Part of a small language model's weights.
Size: 12 layers, width 256, 8 heads of 32, 9.71M parameters.
Architecture: RMSNorm before each block, rotary positions, no biases in attention or MLP, untied embeddings.
Training: a variant of Muon for these matrices, 230M tokens, 7026 steps.
MLP neurons of a small language model. Each row is named by its layer, matrix (gate and up: input weights; down: output weights) and neuron, and shows model dimensions 144-239. Each number is 200 + 20 x the weight over its row's rms, rounded and kept within 0 to 999. A neuron's up and down rows have the sign that makes its largest values positive.
After each neuron's rows, "fires on" lists the tokens most often at its 100 highest values on Wikipedia text that the model never trained on.

L9.gate263,174,166,167,214,176,176,189,152,194,223,172,230,196,218,203,179,201,207,204,186,196,164,216,201,218,197,191,213,204,185,149,214,217,238,200,196,188,238,213,215,219,199,191,211,212,188,193,180,170,220,154,191,173,176,171,195,207,188,218,228,173,227,181,203,213,221,161,158,208,232,195,200,209,169,213,220,170,180,184,227,173,201,191,184,192,221,167,222,214,187,227,200,199,208,220,181
L9.up263,208,212,170,189,244,206,183,184,208,177,200,200,180,190,197,205,203,164,223,211,217,217,205,222,179,185,216,199,161,202,194,177,205,185,207,209,227,238,235,183,185,200,237,195,215,224,227,203,191,213,197,182,171,201,207,249,233,167,202,182,239,204,163,195,213,193,214,200,204,183,211,251,216,227,206,211,215,185,196,183,189,178,197,211,163,245,202,196,205,189,220,216,245,186,213,160
L9.down263,218,198,190,201,218,227,213,217,165,210,197,211,252,177,222,193,220,203,177,235,204,231,226,200,210,213,211,197,227,230,215,176,216,219,188,218,225,202,220,220,230,206,201,201,207,180,208,207,201,185,206,170,193,195,203,206,247,186,181,163,234,208,218,224,235,178,217,190,176,195,183,206,216,191,230,190,206,166,218,188,217,229,202,221,191,232,190,200,184,190,187,195,205,237,195,209
fires on: "de", "Li", "re", "in", "st", "De"

L8.gate292,181,194,253,212,205,194,192,185,192,205,241,197,207,194,238,198,187,191,198,175,189,186,138,180,191,209,202,219,186,204,191,207,240,175,214,192,196,219,179,180,194,205,168,229,217,188,156,201,207,228,180,158,184,209,129,228,200,218,159,222,201,204,201,189,228,191,228,224,215,198,229,203,217,202,215,194,181,186,186,221,220,206,167,195,204,250,191,203,198,198,192,173,217,202,207,209
L8.up292,197,178,224,201,177,205,239,171,203,167,203,178,204,209,208,182,199,186,192,209,223,204,194,210,210,196,177,230,146,222,200,196,187,175,220,201,176,215,250,212,230,215,210,166,223,199,193,201,183,206,189,235,219,197,169,176,196,179,209,180,227,174,203,178,191,214,207,231,201,234,193,176,212,213,238,170,177,218,182,218,186,181,222,189,207,222,213,217,186,212,209,214,173,179,231,207
L8.down292,193,172,190,206,207,213,241,208,174,233,184,176,201,179,218,237,181,212,219,246,198,199,227,165,168,227,161,217,201,231,214,224,207,194,207,179,205,194,193,178,200,190,199,225,202,174,192,201,198,195,213,211,198,189,207,180,214,209,172,224,226,209,215,204,199,185,223,256,179,224,215,194,212,215,214,166,207,221,183,188,193,220,206,198,197,201,195,200,193,192,163,202,208,223,232,220
fires on: "off", "Ser", "high", "up", "Bel", "Nav"

L2.gate17,203,190,160,211,201,213,207,198,149,200,196,219,216,203,221,212,205,196,199,196,197,207,224,211,209,170,183,242,189,235,185,234,216,218,202,225,209,206,209,219,239,210,242,198,195,168,188,181,199,178,205,219,186,172,222,185,206,198,200,238,225,190,209,185,205,175,185,211,178,217,222,190,240,246,194,214,191,207,193,207,157,189,195,183,219,198,178,206,198,198,207,222,198,208,203,194
L2.up17,197,174,207,214,192,218,211,184,186,207,249,205,178,215,205,218,196,223,191,212,187,206,222,213,187,194,247,181,206,208,201,217,190,216,177,215,184,182,155,175,167,173,200,220,196,206,207,194,226,209,234,227,189,177,190,181,205,198,188,186,192,188,203,213,208,212,218,225,178,197,179,183,213,231,213,193,197,209,154,193,241,182,207,194,205,154,159,198,176,209,160,189,170,217,208,200
L2.down17,190,171,221,216,210,183,186,216,210,181,217,181,189,205,214,170,210,214,194,199,207,220,170,201,186,191,231,210,210,203,179,173,194,194,210,190,150,203,197,205,177,196,186,222,209,220,175,179,218,196,179,165,182,177,177,197,207,213,201,172,191,186,213,221,183,197,225,196,191,179,191,207,190,215,204,203,230,194,195,170,220,225,221,201,191,172,167,211,210,219,204,183,161,182,208,223
fires on: "ug", "enn", "up ", "om"

L3.gate156,205,221,215,180,201,205,186,194,219,202,216,160,184,180,185,202,232,228,189,200,198,181,185,200,201,233,207,221,228,198,187,187,204,190,215,218,170,215,207,201,195,208,199,207,179,198,205,192,211,212,209,204,210,176,205,178,189,197,167,220,187,215,224,194,177,235,210,177,216,220,223,213,187,186,204,180,173,232,193,220,251,197,186,200,209,200,201,190,179,217,156,191,192,238,195,184
L3.up156,194,212,202,197,186,189,217,183,208,247,224,177,203,165,186,231,177,175,191,218,188,216,206,166,192,198,230,201,193,193,231,188,154,250,177,208,205,203,211,198,198,195,167,217,231,195,192,216,204,185,214,209,183,217,198,185,220,213,189,170,167,217,199,205,224,189,227,214,217,219,202,199,172,186,215,222,189,191,151,216,221,206,194,224,232,195,209,213,176,230,176,186,183,196,201,192
L3.down156,215,197,193,206,198,195,225,220,183,224,177,201,158,225,185,203,193,173,209,201,154,221,195,201,205,198,200,227,223,178,218,196,186,236,181,239,195,203,190,185,211,224,213,195,212,192,169,224,203,190,201,205,163,235,183,210,221,206,208,195,181,203,183,228,203,209,232,212,207,226,193,173,197,212,194,209,181,179,203,178,185,177,201,187,233,212,184,207,159,219,234,198,175,212,218,186
fires on: "and", "ak", "ag", "est", "ch", "site "

L2.gate343,178,245,231,206,212,189,199,192,189,211,211,240,212,218,184,194,196,219,226,201,204,204,203,201,203,209,218,180,197,200,221,222,218,219,193,197,197,179,164,164,187,218,150,208,157,190,213,218,191,177,157,170,212,209,222,207,228,236,223,167,170,209,207,231,198,188,225,233,203,165,227,216,189,211,200,179,173,194,185,191,202,197,145,220,181,221,203,197,208,170,207,201,191,213,179,235
L2.up343,193,219,168,174,200,202,177,184,197,174,180,208,201,202,197,220,200,182,196,208,185,205,215,190,197,220,216,216,209,194,195,177,207,194,215,201,154,214,226,196,227,175,180,190,183,207,188,187,191,165,172,199,222,208,199,172,215,234,222,216,166,225,207,198,199,177,219,217,218,205,181,161,185,190,199,193,199,187,192,194,204,183,182,192,179,211,174,217,189,183,214,203,205,163,206,231
L2.down343,202,152,236,177,152,202,211,210,201,236,232,214,192,197,183,190,176,215,198,207,199,189,202,207,230,187,177,213,213,174,222,195,183,211,194,190,212,217,181,211,221,169,183,211,197,202,180,199,185,184,186,240,199,204,216,206,181,212,188,256,202,194,167,218,246,221,196,204,177,196,235,182,193,222,163,196,207,212,193,205,193,240,219,193,203,181,199,190,226,195,209,205,188,249,200,218
fires on: "season ", "which ", "===", "League ", "Division ", "ight "

L2.gate428,205,175,235,178,205,192,213,197,177,224,188,197,215,190,180,194,181,225,195,186,204,172,197,174,190,218,209,188,194,202,226,180,210,175,218,184,209,232,203,203,205,200,200,189,181,239,193,199,171,212,220,199,225,210,217,188,230,192,220,226,195,180,220,181,193,229,184,181,189,156,190,181,199,149,173,199,209,185,195,176,182,178,174,176,215,205,215,226,147,195,188,180,216,203,162,198
L2.up428,196,216,196,206,169,192,230,203,185,223,182,207,225,195,190,212,217,203,227,213,194,171,185,195,205,231,201,195,200,218,213,173,212,204,196,196,150,175,223,170,186,160,180,205,224,205,159,203,183,231,181,236,169,215,216,184,246,168,184,211,156,186,188,193,224,207,190,182,206,197,145,189,184,193,177,216,196,200,213,231,231,189,221,219,233,191,221,203,193,206,187,185,198,230,164,203
L2.down428,180,196,207,200,185,228,220,223,201,195,180,201,206,235,194,208,154,193,217,202,195,243,167,228,210,164,211,179,190,187,213,185,171,187,206,216,213,188,203,200,170,202,190,189,180,176,249,207,203,212,225,197,155,209,226,217,190,214,190,212,233,220,182,163,215,239,204,191,171,196,189,218,191,204,196,184,210,215,195,216,182,182,213,187,205,183,202,212,161,215,199,243,228,193,206,187
fires on: "un", "al ", "\n", "Res", "stitu", "ong "

L9.gate137,224,212,181,194,227,201,196,209,210,181,200,215,225,236,204,207,190,191,222,181,169,187,184,169,229,248,188,177,198,178,172,213,211,208,200,203,219,181,217,193,207,212,192,221,205,230,176,211,180,210,206,194,205,208,228,174,206,207,186,179,177,216,207,206,157,225,214,175,213,170,224,216,222,210,198,195,219,199,177,231,166,181,199,195,207,245,184,215,202,199,150,201,187,172,202,217
L9.up137,205,209,193,220,219,219,189,208,195,191,203,213,200,158,176,197,224,209,199,228,192,176,145,199,213,187,193,208,229,201,198,186,223,184,218,159,221,192,203,198,230,217,167,249,223,218,207,187,207,181,179,206,187,211,209,194,227,181,166,175,198,192,176,209,215,225,211,165,215,225,199,206,184,201,201,217,175,194,195,176,189,212,246,190,205,177,195,169,224,198,158,210,221,155,224,189
L9.down137,216,226,199,201,190,185,204,184,175,219,163,207,207,192,240,170,208,205,206,177,206,178,187,197,240,202,208,190,183,177,214,179,207,190,219,238,224,205,212,167,231,144,212,172,212,199,206,181,210,177,194,226,201,216,208,198,200,193,215,169,227,250,190,210,168,235,195,231,193,214,187,231,223,209,192,193,206,233,191,146,197,203,218,212,220,189,178,193,187,184,203,193,205,212,223,247
fires on: "V", "R", "Sh", "coun"

L3.gate360,207,214,223,221,177,196,175,226,175,198,207,209,209,246,217,174,166,207,217,187,208,235,187,218,213,244,206,178,185,205,181,215,176,187,223,186,178,215,196,174,203,210,203,175,206,191,207,240,193,199,211,198,167,208,183,210,216,185,159,219,205,183,201,229,190,253,248,181,240,163,183,186,169,203,212,208,235,212,197,205,201,210,209,195,214,228,208,202,199,185,195,222,204,224,210,248
L3.up360,217,194,205,227,150,199,174,181,198,220,219,217,216,221,220,135,208,163,158,175,180,208,177,244,176,230,211,183,230,180,165,197,223,192,201,171,200,201,195,196,214,234,177,173,199,204,211,197,228,234,199,198,164,228,226,193,212,214,174,183,194,202,182,193,210,232,222,219,231,183,178,162,179,205,212,194,204,206,172,188,195,217,196,195,198,218,237,207,193,185,186,215,164,232,219,188
L3.down360,207,190,203,207,193,192,197,200,178,206,222,201,187,213,185,220,169,179,237,174,218,207,181,209,197,218,205,209,219,200,176,214,209,193,220,165,172,194,204,222,190,215,223,176,202,185,176,227,216,186,195,198,208,216,194,158,176,186,184,188,194,193,207,211,174,207,232,203,218,136,200,178,173,187,167,229,210,241,208,201,155,228,223,219,213,222,206,215,233,165,188,185,198,212,192,202
fires on: "Mon", "mon", "ann", "Au"

L3.gate460,219,186,233,189,186,216,180,188,228,213,214,178,201,205,206,198,191,162,194,225,235,242,191,216,196,219,213,171,194,215,184,222,215,197,163,213,215,247,198,212,170,230,172,208,225,180,223,201,180,200,199,248,199,200,205,177,207,250,198,221,193,181,197,188,215,215,204,191,183,190,167,192,205,199,224,190,200,182,231,193,211,193,194,223,217,188,224,190,202,207,232,205,216,185,188,187
L3.up460,191,183,193,195,166,160,177,176,205,200,207,192,187,189,208,223,189,197,240,202,205,228,199,145,235,195,174,188,188,220,203,205,243,208,216,178,201,200,256,204,187,212,184,185,231,206,192,194,223,181,213,207,174,202,210,183,182,187,180,187,221,231,187,209,201,219,198,209,184,173,197,179,238,192,203,187,212,178,207,225,190,153,221,206,203,201,193,188,233,181,191,196,226,156,191,229
L3.down460,223,190,213,225,211,223,174,228,185,192,240,230,220,205,198,186,186,190,231,174,211,186,204,193,195,183,183,215,189,211,189,201,227,205,180,206,188,159,225,187,228,187,187,165,192,217,214,201,233,204,191,175,209,247,235,188,183,174,228,184,210,247,189,208,211,199,182,184,158,176,189,184,220,206,185,202,201,205,199,190,217,211,206,208,207,171,178,199,188,185,185,175,166,221,211,196
fires on: "ly ", "'", "very ", "\"", "“", "most "

L5.gate476,217,209,233,197,159,197,214,173,174,208,217,197,209,201,214,174,202,175,200,193,220,190,199,234,238,196,242,182,225,197,198,178,173,185,209,226,224,180,176,255,214,225,224,192,207,174,182,231,250,194,204,234,189,220,200,217,217,202,205,200,176,239,205,205,184,229,213,206,160,183,169,207,195,231,187,181,249,200,192,214,236,166,196,163,223,211,192,177,198,212,197,220,195,189,238,219
L5.up476,175,194,192,164,221,182,188,212,234,181,206,203,171,242,215,186,200,189,227,197,195,208,205,207,201,209,221,188,226,184,212,233,223,192,195,214,214,207,176,196,212,201,177,168,186,182,196,202,190,192,191,184,195,202,202,209,200,193,200,216,212,210,229,199,215,245,219,191,198,190,212,211,221,203,208,184,222,226,216,202,193,209,195,231,166,228,210,179,193,194,176,230,225,215,193,216
L5.down476,230,196,232,177,180,207,186,192,209,191,201,190,196,211,222,197,176,186,184,206,159,210,238,198,216,205,180,218,236,180,220,185,225,213,210,204,194,218,227,230,187,187,190,198,177,187,213,236,203,177,177,201,204,216,201,167,172,190,188,193,208,173,203,172,164,215,219,197,188,205,180,231,209,195,232,258,212,245,192,183,211,197,209,210,219,180,174,189,223,201,187,250,231,227,227,191
fires on: "o", ". ", "abl", "Rev", "ut", "ov"

L3.gate425,197,238,205,206,213,180,180,172,213,209,194,206,166,229,213,224,197,193,223,172,194,202,207,198,177,187,215,221,195,224,232,203,196,206,203,181,220,202,172,213,202,197,194,197,208,195,191,183,206,211,228,200,199,204,198,194,189,229,188,213,196,213,200,181,196,195,250,197,211,185,208,228,187,237,185,206,203,185,191,180,232,204,232,186,226,187,199,194,157,186,225,198,238,221,201,186
L3.up425,210,209,184,200,194,232,211,220,174,187,198,203,180,209,206,218,190,166,217,182,213,200,210,231,195,193,255,158,165,196,216,206,190,198,237,204,194,194,198,224,204,161,216,240,204,222,190,180,237,196,195,176,184,196,226,232,155,184,182,179,173,194,197,195,248,218,184,222,200,193,192,181,200,240,178,226,226,234,195,219,199,198,190,222,214,198,221,213,228,192,219,192,178,179,185,202
L3.down425,204,162,207,231,147,248,203,240,204,214,221,222,220,222,223,237,175,190,224,195,200,180,202,210,204,200,199,205,233,173,192,187,188,238,151,201,187,201,235,199,207,216,213,190,188,223,164,201,206,197,195,243,180,210,236,187,242,195,218,222,194,184,207,213,187,197,204,159,190,214,194,175,164,227,190,211,182,187,211,202,179,184,178,210,182,217,192,207,207,208,177,241,192,192,187,210
fires on: ". ", "9", "one", "is ", "a ", "her "

L2.gate426,205,187,248,200,210,245,214,180,207,201,174,190,178,166,190,188,226,192,205,207,198,215,218,204,211,254,184,198,203,213,195,184,179,212,176,201,181,189,191,227,210,204,235,152,186,189,201,209,226,199,212,207,172,197,228,236,169,202,197,240,184,196,212,196,203,203,213,169,238,191,211,192,200,218,167,200,211,222,214,263,180,206,200,175,211,232,213,200,155,201,202,229,219,210,180,231
L2.up426,172,179,260,228,218,246,236,188,186,186,183,172,172,166,195,214,221,207,195,180,210,227,194,186,215,194,186,212,201,194,193,166,213,204,216,206,163,178,188,243,195,224,237,162,185,200,201,191,224,179,199,198,183,212,200,253,177,180,196,215,185,178,196,210,200,208,213,193,219,187,227,188,220,217,175,211,206,187,209,226,190,192,221,159,189,204,222,177,182,189,187,220,199,204,174,199
L2.down426,177,176,184,210,194,225,193,181,193,206,208,195,187,194,190,212,224,233,192,196,220,194,212,193,181,227,179,207,207,181,182,177,202,236,162,176,191,212,208,190,217,207,202,207,209,182,181,193,216,203,223,179,174,182,216,247,182,205,202,214,201,209,223,197,199,186,228,178,231,212,216,200,218,205,166,224,224,194,200,232,187,207,200,196,187,238,203,212,183,186,221,204,180,212,181,222
fires on: "cap", "ca", "tra", "Ca", "Ma", "Cap"

L5.gate419,158,185,238,216,282,193,193,177,218,173,207,162,223,207,182,196,210,182,171,161,203,184,162,181,173,225,211,203,197,186,208,164,193,192,203,199,226,214,157,224,208,210,159,207,206,206,194,197,217,174,238,164,183,159,196,193,222,172,205,181,202,193,170,222,171,197,211,209,185,188,202,174,207,187,213,186,208,195,193,191,209,201,205,196,197,241,203,214,187,202,192,191,230,210,195,201
L5.up419,205,202,210,170,237,188,217,205,197,240,228,195,233,227,198,203,205,177,191,182,198,215,185,216,220,210,197,215,170,159,208,186,214,181,189,184,228,192,165,194,209,187,214,243,194,201,198,189,205,182,215,151,188,182,154,219,185,192,205,214,194,180,183,214,228,196,217,218,204,225,193,189,174,185,205,204,182,243,206,192,202,173,196,201,231,203,187,172,225,177,201,202,203,215,179,197
L5.down419,202,210,226,193,202,185,205,189,219,174,189,150,213,204,187,249,210,190,197,219,206,197,164,172,215,205,207,205,205,178,204,173,171,223,184,173,210,221,184,204,222,212,190,193,190,196,205,192,179,183,209,243,173,201,203,197,206,195,198,235,200,186,229,204,212,175,199,223,206,208,194,202,243,213,230,225,210,191,179,186,231,205,177,185,182,205,182,209,205,191,229,223,196,178,204,174
fires on: ". ", "ud", "er", "or"

L2.gate169,179,200,218,145,171,173,200,209,186,209,221,258,172,185,210,208,237,257,177,151,184,208,207,217,217,232,204,202,199,173,199,209,216,173,229,206,197,196,185,192,209,208,148,148,194,198,194,162,188,207,181,207,242,174,218,152,202,196,228,202,200,236,235,191,198,213,207,181,185,189,209,193,182,181,233,217,164,173,205,184,220,202,214,194,228,231,188,178,193,197,198,230,205,183,175,168
L2.up169,213,156,200,171,150,202,190,194,189,173,224,204,206,208,177,220,198,231,215,182,173,196,211,234,183,199,213,229,219,199,174,191,207,182,238,218,228,215,217,171,177,220,171,176,189,201,222,174,171,208,184,222,216,203,246,165,227,205,208,206,197,243,203,183,218,178,198,202,199,194,192,190,167,204,195,188,202,216,176,198,191,220,227,200,219,229,214,208,175,215,221,178,204,198,158,192
L2.down169,208,157,205,197,179,229,228,212,206,201,198,196,194,200,209,196,185,218,218,177,142,205,219,205,234,172,195,232,206,198,158,220,192,197,204,225,193,190,196,195,204,203,197,210,219,197,229,192,203,195,187,206,179,161,170,195,237,187,230,227,203,196,181,207,201,207,178,226,203,162,187,196,204,218,207,222,156,207,205,215,182,200,242,189,225,194,230,201,197,202,174,149,220,212,216,238
fires on: "League ", "Division ", "University ", "Hall ", "team ", "Church "

L3.gate317,208,215,203,214,178,186,188,221,197,190,224,221,186,217,203,196,210,233,236,214,157,216,200,167,174,183,232,210,204,220,197,209,226,200,202,230,177,217,179,190,203,212,200,202,218,201,219,224,202,204,178,261,216,184,194,191,189,228,185,175,203,228,202,212,200,198,192,168,228,191,179,188,219,164,224,239,198,207,189,203,202,191,211,196,202,176,212,185,208,207,217,224,186,158,166,213
L3.up317,191,216,220,230,181,192,187,209,202,209,236,199,178,220,196,152,173,188,233,213,153,207,220,172,180,188,230,193,222,180,200,208,209,191,191,220,165,186,212,177,207,195,219,193,229,231,207,219,173,195,215,256,226,197,224,195,206,182,181,197,195,227,209,186,177,218,212,161,192,203,191,207,230,192,233,222,183,198,195,220,213,202,193,187,192,159,217,167,192,231,184,236,210,166,192,228
L3.down317,205,207,227,151,196,217,195,213,204,175,250,186,235,208,209,199,191,216,224,194,165,202,194,201,145,212,211,166,182,175,194,215,188,206,184,232,181,194,233,201,252,227,235,217,234,239,199,198,223,196,192,223,171,191,202,202,222,194,216,223,164,218,198,206,195,202,215,199,228,225,204,212,216,193,190,194,197,184,202,218,223,217,201,206,215,184,191,180,218,217,219,216,239,182,200,174
fires on: "oper", "became ", "uk", "ok", "sett", "it"

L2.gate149,194,164,194,208,224,213,181,180,178,213,192,198,196,225,205,198,186,183,169,185,180,243,211,184,212,190,170,207,201,207,197,199,231,193,188,181,232,219,185,205,227,190,217,197,179,216,203,184,204,203,205,200,202,158,162,197,236,190,193,211,257,183,198,199,189,217,230,181,206,207,177,201,220,210,224,206,169,206,206,193,236,192,202,194,164,212,191,199,202,196,212,211,212,201,206,210
L2.up149,219,177,191,230,219,208,201,167,170,226,224,206,184,201,186,165,212,194,181,167,182,231,230,217,223,174,177,183,205,200,195,191,221,208,219,215,233,216,215,210,208,179,184,165,183,181,207,197,225,188,227,184,218,189,174,221,197,141,181,180,196,187,164,177,215,188,218,187,208,213,218,202,204,209,234,215,203,216,206,201,219,193,211,167,153,211,234,193,204,169,210,247,226,181,217,181
L2.down149,225,176,189,167,174,219,199,229,219,245,214,194,221,190,186,215,194,182,222,210,197,193,220,168,213,221,200,189,187,210,186,201,194,190,209,201,166,181,214,191,191,198,197,231,187,195,218,218,148,162,182,225,171,191,182,200,190,215,184,149,213,186,186,232,195,195,212,193,209,180,201,182,214,210,232,168,243,185,209,184,189,223,219,179,191,227,211,230,191,206,221,230,189,172,207,229
fires on: "Wh", "de", "De", "He"

L2.gate446,205,220,228,191,181,211,205,216,196,203,225,176,240,160,212,181,203,200,212,191,225,205,213,215,226,193,199,189,162,183,205,219,198,195,189,169,207,204,197,230,208,188,190,230,202,190,191,198,167,208,227,206,172,219,225,174,210,225,214,200,170,205,228,204,229,184,202,184,219,172,177,216,235,176,204,220,168,187,209,174,221,165,166,187,215,187,205,209,196,208,184,190,191,213,169,186
L2.up446,220,212,244,196,177,202,178,179,211,210,215,187,221,214,226,195,227,212,197,233,205,201,190,223,203,171,213,197,185,213,228,178,225,184,184,174,227,211,180,184,187,182,183,216,204,190,199,210,173,198,195,199,184,183,209,179,208,187,175,199,184,230,217,196,223,199,185,183,169,204,217,161,211,190,183,227,170,172,214,182,205,219,184,237,205,177,172,196,163,213,201,214,218,196,177,213
L2.down446,209,207,194,183,191,179,221,205,226,209,234,225,207,202,193,231,199,179,217,201,192,224,185,184,201,189,175,224,194,181,198,179,191,177,182,211,226,221,237,219,209,223,184,183,165,181,215,216,225,194,182,175,191,187,195,210,203,205,220,190,204,212,188,228,185,191,206,194,178,202,196,216,175,216,199,204,197,199,216,210,196,209,198,187,205,211,206,190,236,193,239,180,186,196,221,206
fires on: "\n", "signed ", "during "

L3.gate465,184,199,224,168,193,218,183,196,184,175,209,212,179,178,177,207,231,178,201,209,150,177,192,237,197,195,185,189,184,175,162,172,210,172,263,197,180,198,191,159,219,195,204,208,235,182,185,199,190,167,157,223,219,214,206,220,213,192,210,204,167,213,168,183,201,196,193,172,189,217,191,190,220,203,221,229,179,208,207,208,175,186,215,207,204,229,206,233,210,196,205,183,196,195,203,189
L3.up465,168,185,212,179,216,196,214,225,229,205,197,210,181,164,169,186,232,177,157,206,188,171,207,216,180,195,205,207,201,166,178,184,221,207,241,183,200,209,222,165,189,180,196,195,218,205,185,189,161,172,202,224,193,228,198,223,221,205,211,227,132,192,196,149,178,174,247,170,190,229,192,189,191,201,183,201,187,228,193,160,213,212,224,205,207,230,218,235,196,199,198,198,220,226,192,163
L3.down465,186,176,205,209,186,198,208,184,203,179,197,226,171,163,225,214,190,184,229,196,216,185,227,209,253,192,197,260,199,188,173,186,197,192,199,180,205,200,204,184,216,202,210,190,172,173,172,189,215,191,201,211,203,208,179,220,224,173,228,181,165,189,229,193,196,212,201,195,164,188,209,217,182,213,236,191,181,173,198,198,215,166,234,214,170,205,170,183,204,202,195,156,185,188,196,222
fires on: "°", "which ", "now ", "also ", "2 "

L5.gate61,187,193,186,206,198,191,169,167,178,221,192,248,215,228,190,189,174,237,214,221,196,191,184,241,166,155,213,221,203,200,177,200,165,233,214,211,205,193,227,223,168,205,227,213,196,176,191,221,194,222,211,169,180,202,165,188,223,196,204,212,197,205,170,218,198,210,221,210,208,232,169,214,201,171,168,197,226,184,192,201,183,208,215,214,193,190,191,227,206,183,159,211,166,186,227,204
L5.up61,193,180,205,207,197,156,199,188,197,214,196,197,211,180,208,179,173,212,193,193,198,179,179,196,195,179,217,216,189,201,208,230,200,205,197,223,176,216,188,194,209,185,187,231,155,208,212,204,172,168,191,192,208,216,200,205,205,180,236,225,197,165,148,188,190,202,210,211,175,155,227,193,206,181,208,212,222,243,205,208,219,200,202,217,190,188,180,221,181,208,172,167,210,213,224,196
L5.down61,244,189,197,193,234,215,216,211,207,169,207,198,205,173,211,206,193,213,165,185,218,182,230,176,218,208,203,210,211,200,228,207,210,185,207,205,198,176,213,186,213,200,199,193,232,238,202,220,175,188,198,205,184,194,192,238,242,178,170,223,203,175,188,192,199,203,164,189,188,214,193,209,182,215,235,188,176,198,186,193,213,218,197,152,215,217,197,203,180,188,211,221,206,239,185,205
fires on: "ad ", "ir", "et", "an", "in", "i"

L3.gate444,211,184,210,188,203,189,202,196,183,185,193,198,191,157,162,185,223,210,213,186,178,162,215,223,198,200,214,201,227,157,202,185,203,213,212,188,198,144,241,210,225,196,195,193,198,191,215,181,175,188,196,194,194,220,206,188,211,202,197,225,215,193,173,190,217,181,228,166,207,206,184,225,166,215,193,218,178,182,172,208,205,228,195,139,191,230,195,204,192,197,192,214,237,231,197,203
L3.up444,168,172,190,202,195,183,209,172,177,216,195,189,163,155,187,183,229,176,237,226,210,196,187,195,192,229,210,187,225,151,213,222,206,200,223,222,208,173,176,218,219,221,172,203,204,214,166,200,192,209,174,244,181,202,223,214,203,208,192,211,201,193,199,161,185,194,261,221,190,169,234,200,190,197,228,196,230,217,200,214,212,187,175,211,225,237,180,216,210,228,193,188,250,196,199,189
L3.down444,211,186,215,192,164,221,188,177,177,195,194,200,186,155,193,219,223,207,207,209,176,255,195,200,201,206,182,194,202,179,199,193,170,165,185,210,199,172,160,207,201,209,194,170,179,220,146,201,200,203,175,204,230,220,193,208,237,213,233,195,213,192,206,171,204,202,243,219,216,193,202,227,196,214,211,203,217,198,185,174,217,195,200,225,214,227,219,223,215,193,194,204,210,172,172,184
fires on: "which ", "it "

L3.gate37,186,180,214,156,214,192,172,184,201,184,199,226,197,228,192,140,192,217,182,195,233,181,224,188,210,234,205,185,186,164,184,172,204,189,214,158,189,172,212,195,198,191,217,223,204,201,175,196,209,183,238,159,197,201,220,211,192,217,223,212,205,199,231,198,194,194,213,192,227,225,182,189,168,228,247,229,223,216,182,172,211,181,236,168,212,191,193,209,237,226,211,185,200,174,156,216
L3.up37,233,195,175,219,229,224,208,224,190,202,198,230,186,216,221,206,215,179,209,191,186,209,161,205,201,210,208,173,219,230,207,206,235,207,193,186,216,191,195,239,203,204,215,212,218,201,181,234,240,222,204,191,197,184,182,192,172,197,204,186,224,191,194,172,207,189,192,223,205,229,261,186,196,217,183,221,213,214,206,183,236,203,228,193,222,227,227,170,228,202,198,202,214,182,215,167
L3.down37,197,174,192,215,177,228,192,194,206,171,233,190,189,184,224,189,162,190,211,214,154,219,211,220,191,249,181,242,215,181,158,186,194,225,191,170,223,193,229,235,235,222,218,202,181,215,253,171,196,148,180,236,163,178,185,188,174,213,188,213,200,230,199,176,220,214,234,226,208,233,203,204,186,219,216,230,201,192,217,172,192,235,186,170,187,151,170,174,224,207,211,233,192,194,204,216
fires on: ". "

L8.gate12,189,184,218,213,206,211,149,176,220,222,189,188,180,185,196,198,181,171,204,188,194,205,204,153,205,189,211,186,200,153,211,216,225,180,205,175,172,207,210,175,187,242,201,216,180,172,213,187,177,196,173,172,206,208,220,202,214,204,193,162,179,224,221,254,215,222,200,212,226,197,207,174,170,186,210,204,239,196,154,236,181,197,171,189,150,211,189,186,234,200,203,197,182,211,170,205
L8.up12,181,206,176,227,193,217,199,200,204,199,175,225,176,153,189,186,199,191,184,175,217,214,179,229,215,207,199,180,179,177,219,210,192,208,205,191,202,197,188,193,221,199,206,213,195,206,216,200,184,224,190,201,146,213,190,224,194,193,216,199,195,225,238,227,218,177,195,193,220,180,198,200,212,231,200,186,236,177,174,204,218,174,214,214,190,180,228,174,222,190,186,216,183,201,178,183
L8.down12,204,178,179,219,212,200,209,182,168,202,181,188,174,214,214,200,194,235,215,223,181,216,215,177,205,211,176,231,203,194,234,205,198,187,217,213,219,189,182,170,266,209,208,206,198,218,199,180,196,225,217,183,197,233,198,217,189,215,209,186,180,203,203,215,213,222,170,188,236,235,207,193,226,229,222,246,236,193,195,200,173,168,202,215,201,229,184,222,217,178,211,186,204,241,199,163
fires on: "st", "St", "est"